config.toml
n_head = 8
head_dim = 64
activation = "gelu"
MLP neurons of a small language model. Each row is named by its layer, matrix (up: input weights) and neuron, and shows model dimensions 304-495. Each number is 500 + 25 x the weight over its row's rms, rounded and kept within 0 to 999. Numbers have three digits each.
After each neuron's rows, "fires in" lists the words (lower case) most often at its 100 highest values on Wikipedia text that the model never trained on.

L2.up287:451492485476465475500517465474523511532466522496494494493525507531512504484512513500498484515544464488543469478522530484499570518462514509485511501463525465488443515516501464494521456506483521501514484550491489496478499462530501516445494474517487529502503486507507471506516530475468464476497521525462528502482523491543483508495515503506504489500467529490488511521516495508552481572538478515440535539513486481507511513493518473503537465491514444530523479506531478557511485473505510520490505502504538494463533488483512492530505488490497466488522472475517552465496486512514456426
fires in: "total", "invalid", "general"

L5.up1220:500517458520492527502487497513506540502540513488513552485523506462487498533485503493451452495543481520494513539514515481525461493491502472500481497504472537513493474517479524474506494468501529479546488442502535560462504483520460467496504514513488540496492538472475460475456567516459472510493550506500489477485503499529484497490464508477493477484482527484510517509520460485491469535477472542516537494509504525518508522497518497560498543486471495472508521533476486513505514466516558493503527471472477469525524480498525499535504523512467507537542453511536492532526492502475491505
fires in: "an", "most", "almost", "more", "nearly"

L2.up823:497513519487495499536537512501439465501482523492535520489514514470471538503501472525507510463455468479483492504496530485504510480506498490514440476494485510491474503474527508554484512470506521545491500494530542501505513435514515473482532497506488491510522479521482506499485522481514484483467521541469544471498508511509524515516519472550486517488554490501498462486508467500489500458520492473500497497498540510543511525546509522492527515484503496473465542519503506486494501465459514544507549513480495489525510508505483504528507495538522504522548517476549484493525536471489522506
fires in: "of", "for", "divisione", "threshold", "divisional"

L2.up384:465481476494515492496514494510488492498526529475474531514510495501483543509459492515531503426454516500497553478525507502451554468529528516519488455486486521445505531556495502525492472481544525502489512498531483465510523525480502544485540547546497513503491496492471508510557470529500472475486494497479520509479528459498487493505508517481503470489529496479533495516483540498480536552505446482515497578484476492465543491478524478547493477509473501483493503503507524480534538490533505495490524523480493495490476499485526536494521499470500478450453501483516482474503494499515471534
fires in: "it", "them", "him", "album", "she", "he"

L2.up168:503509489500499533507518477474469531465508505483481540489535502449500498520485501532509460472497513527470491485483515487513480478542474490461474512457496511485506440497473471526526511460513506518541517466525510526468488504462485514444496454467486509487525467506491473532503539476506500513497469512476449509477517487491512508485522514515484479497504524502535463568480527486478485502499463494479511496504494510520506534482519526477479509504496490476483501470457521536506521456492511531472506496455490485476527538488463487490517539504473527494555461472505505540490480515502500481
fires in: "of"

L2.up1757:500527457501497541471483494518513494542538523510499520483504523468500496503504502523526504529496462466542485501491508477556518506458477554514514546514508481518491488477485515460501524520551477459467459486529523518504525478453445523503501508508522519510514497500482449501496490489510557497535542510504504502520506475482483510514510492526503460512506483466513534485477500500497520492534511525541479512487490471461548463485527508513516509501456493503484493507466441509525544511518487452482493517516478493529521490551485489501525541497497491507460512465499497550470542455542484525
fires in: "by", "code", "piotr", "career", "of"

L2.up1328:526489473510507472487489500484486453520485508490512525538499494464517496507527494497513553501505541502483512521554509516532521508510532511518525506490501467556525500505480505497505475516530512455499504501499517520463480444523476486507545489489501471487520503519512505461477457471484496490463479544501518484500521517511423558529459472475483505496518521447487481491506547490484561459519481475490480494509491528465493524478509569546473519510511492492497477512483519519471495503500517523472465482505463513470493500489457519509491507481525468495495479497481501520533502456548501497
fires in: "not", "t", "to", "no"

L5.up1543:534484532463501490526530474502519533499487580498473505460520477485468518472507496489509491503527461497457530507491430467486459488520492472531517502532456493498491491485532526468490535487502476512562500503530485516485496551516502454483511448506525520511475518569516522482508509500475472506529489503524544542533495512564480499501493512467508525435489522518475501503496489508510522519542491523519492482535525493559511488502537491481490475486491484493532522503476502517488574458490501525536503510464525511502511481508470490479489542510479496472473458484512444484491520471533489473
fires in: "has", "have", "had", "than", "b", "at"

L5.up980:497543484517491506474492554468481493488489529483510503490519482468512489467533504512497512483486504496504547489527486490505482482551548484481473489513486526464460469502542509557465459477557468490564515468496496481504509522509540496534483480496493491537500467510508511519458486482519525488507493449493520487482481455460485504485526486509515468480461506511494497519480477503529495495537468494503502498491488470509550503520530502507505532485502500501558502500525510524506536525492535522479506501481481521471478554497493514474449520516531488487483477526465476515435518468504540521
fires in: "he", "who", "she", "that", "they"

L2.up1512:482486527492487516497505505529435484518489515508493474502504516480520500495511506532502531512506480542451504483477456488503470481504467497473453450490482479486543490479530481570473482498527497494519515510510483511488517547496494475479465470511494561496503449530520498523474474505460507485526531516530486496465505462525499493495521467486520495472553511552517520505495499519560531487494480500493519521477529517497477478508483534482485473479512518519433461500477532551526476481461494511493460557474524504524494496484510434495515453486564498462491482488505573454467513520534518510
fires in: "s", "under", "female", "glentoran"

L5.up1572:501502517525487538486529510460526524516527515469454505537544467510471505475522453494494486488555477485519460475501518522499485452469481490540517486479524500482499478483463491513489468488510513506502525504507525473509519521510507513501480502534477501514519497488518472498470479469528448512500497497524528516515478452525556507541487527543424533498513485533510506484482516523494511470510483482534480549517508512480503493497509493503458459503472481487523524493450514502461470491521473489482481499491496525514534490509448514514504534516511514524504458481483513503488461457543533461
fires in: "has", "had", "can", "have", "could", "would"

L2.up905:464491472533480483472528531474488437512497488507493467548494490471466478470500448474492446506519441510497457498507467474485502518512479449532506533506512506542526509516577530531500523455532501470462538492484492494515530507459527531498479510514512532479505464490455535481493495485509510527498500533474504484501549511545518512478495538500516500495497533483498486474484524489498520552512474539509545539498490469521539466462525526489504488523451532508485470498516504452532543514487484476475489497508517509550528535541504536481473512513497548513470520452477519498477509485555485479
fires in: "by", "own", "when", "since"

L2.up1375:500481546514494528477495465463536521450505490491506522526530531552534486525529490553516469467477494507467478431534487466468495529485502487523506549537507484476479469547525517540495471494492488528483497490472488471479530533486514553490452482478489453503510511511503528529505492522484483499511442517487497518499477516501458550500548501504503511525503509522505544499474557477511466475494501504504490501519475487484503490516542531483484525489520532517485488476488443523477513516529490491473487507466481461473556452510514525516499503483512512499514495498478478517530504515537490501
fires in: "of", "has", "is", "first", "they", "album"

L2.up1386:428449498501479532517473489480482448490542490495508505568462496479465485511500532475480493489480496487504486495498509504532507465506493537504523535485471470513498491531492499525505521494498467539475524482516482521474504488496522540483477538458486522495489496509527487536477511489511505505480506516515472537538509499504513485469495496502473494473536505491538499468481497463472510496518481492458539476482513461449474494477500466528533456479524510489497490473507468577488527461534519463465527501541496496508517513473528482506495489526498497454456480486478509457479522486518460465
fires in: "total", "votes", "of", "same", "according", "census"

L2.up1664:537496504541491501546505499516489454514490474552520445497499515502487507552534509484454512518473500516446504497466497501505520529458500507528504513525510521519498483493512545505519489482531499529504506497486501520492501517538484473495533468510509507504500503516477472498532562474477494468515529480479485466449491534466506512498463533479524531471516488496494518545507503500479437460491526494494525541493466534482513513538537530515512508499482476459478506451484503519513484499507476502510491491504463475526519534545452504465523517506472485523504502455487466489455483506510515519
fires in: "of", "in", "de"

L2.up504:483465523477521519443506504465485446486525479517505466491516508511490510510451469500505476466522497465537537499542506492502495506486504479464484526481541489534488478511538454501528568486523519490466468508516515523510486492482491545530495460478515538498549530522490504517490539508476485523447509534487500502493499514504496477532515524518498479474517532501492539487526507490491474502473475525536450475531541501471507471501519488505478534477498506505528497494497536545516474506521493484540498504511494549491492476517496562563522530517525497479472500484493492487458549517542487485
fires in: "when", "if", "by", "since", "as", "of"

L2.up1433:490481513518525519509483468515454500519514470514496478458484494446489506529505463492496514511518516501527484479460493502503463490514487538511505516473490461481510508486523482493501507469490498469477479481496485515507494517493489523491501474495508514509496471536522487555520512531515490497523518499493525495510542513488487533541474460498506549489498484487559507468516468479473497475549492501488455501468466526484506526524525431479473508513467462506510557507545531519500489464503499522483471492491504503517511545515466480554507515496449502487534508493494467488505482458483505526
fires in: "who", "what", "that", "how", "where"

L5.up832:470514493506464509517525467479431486488479501499483512473549481533459495521525494486455469479519495504454485505540484479553467472461495482505523524475487549523521534569536444543488475493530502480512499467501479528497496465525505506494551505491477511494487501475481437504486504522493469509468509513467512507493482483550507492518490528517501477547485484511505522517474501480476464507495462499478516475487490545522486462501493517513508493487507451467494517463444493503498466511508503457487503490535484474519550472487528521499508526512511523576506520484475519474534512522520480504
fires in: "an"

L5.up991:496462476458496516544508509488482500514524509503538504498493515498490502472466489489508516503516473493495531472526522476499526444496523501474468517489483492552459497478462481506493503486546526513492463537486500468509502522491513533518499486475512534458474545457547542477492483525468505495517510503536478457498473487511461511558490489501495439561478457542461485498523474474522482516493479494509501495477499470481506476513504520495486506469492473479482520448500503506469513477483469466448471461502484477476518534501470453500566501476507520508477467550498507508496520488537559500
fires in: "more", "lower", "upper", "high", "highest"

L5.up1314:484474518566492507506473478495534476488535472490515507518458506474489460496497492506488519453496530513449545534516495520543485466497505514487499523550480492493509507511521551513509515458489538487432437532536509529498504472559495519505480508518458521482516518459501496487463500523522460541525492503484514504505521512505520514502501482547546485522491530497495471566533493516502516489483483521489524485448491567473526441512516537504525525499534469532484517510484496525513519476517480480487499510470503514477531495506482483493521516526483528486482522534466454535500524514466497497
fires in: "more", "most", "ferencváros"

L5.up664:489514508524505469509471544473512496518513454495513483470467495483425555479514469520501492484493491532495481496493531508546480472498549522546496504520516503522488503525483509481488448553495486511523501508489524478495487499523485498539440474492465537443521479554525517493526522488498529486549536509502485511497470558535514480547529516536476540533543499545478510481450499520510484482531500532517499502507529493512504514486490531555512492517496508518471499498492488456477534502470486524477497486510507515489504473485487501485481507490517523498521512497517472534516478471554505481
fires in: "i", "has", "have", "don", "had"

L2.up523:536517484508504529474499523512514488500507516456474457513465551487521497512523488536523485474461484488519502508469498451532520480467523515490485487511500544490520506476488501476524534502530495472449482529517481528460491536491505503498500457478502489489517458505504534437517493468496497514486517483506468527483530552483534492471490493455489521527510511508500497523507511489483466508478481509525492479459511510515477519518530455450542459479459531513492497463486484518503475486508455479510491508482488534524500498519521457528524518485478505476511520404494502572450501474490481494
fires in: "that", "how", "as", "because"

L2.up1580:476480495526519485540523491498473517477512499489523470495522446510477447514508500460499461527522496500503443504454491503494492548515486477492496517508482486504493490498481550487469486476503464487519487472438477515521494462529462504512503484536498488477489555547510501457539500514498479539512485485480516488510499517518508546546496500504472514506519551510494467503505518483491505499547535476484471486464535485534493499506487491474511483539542458493506454489509506486537492494523499504472530522467533479460471482476486540507522583478498488468570481515518494483521489493530471560
fires in: "of", "general", "chief", "to", "de"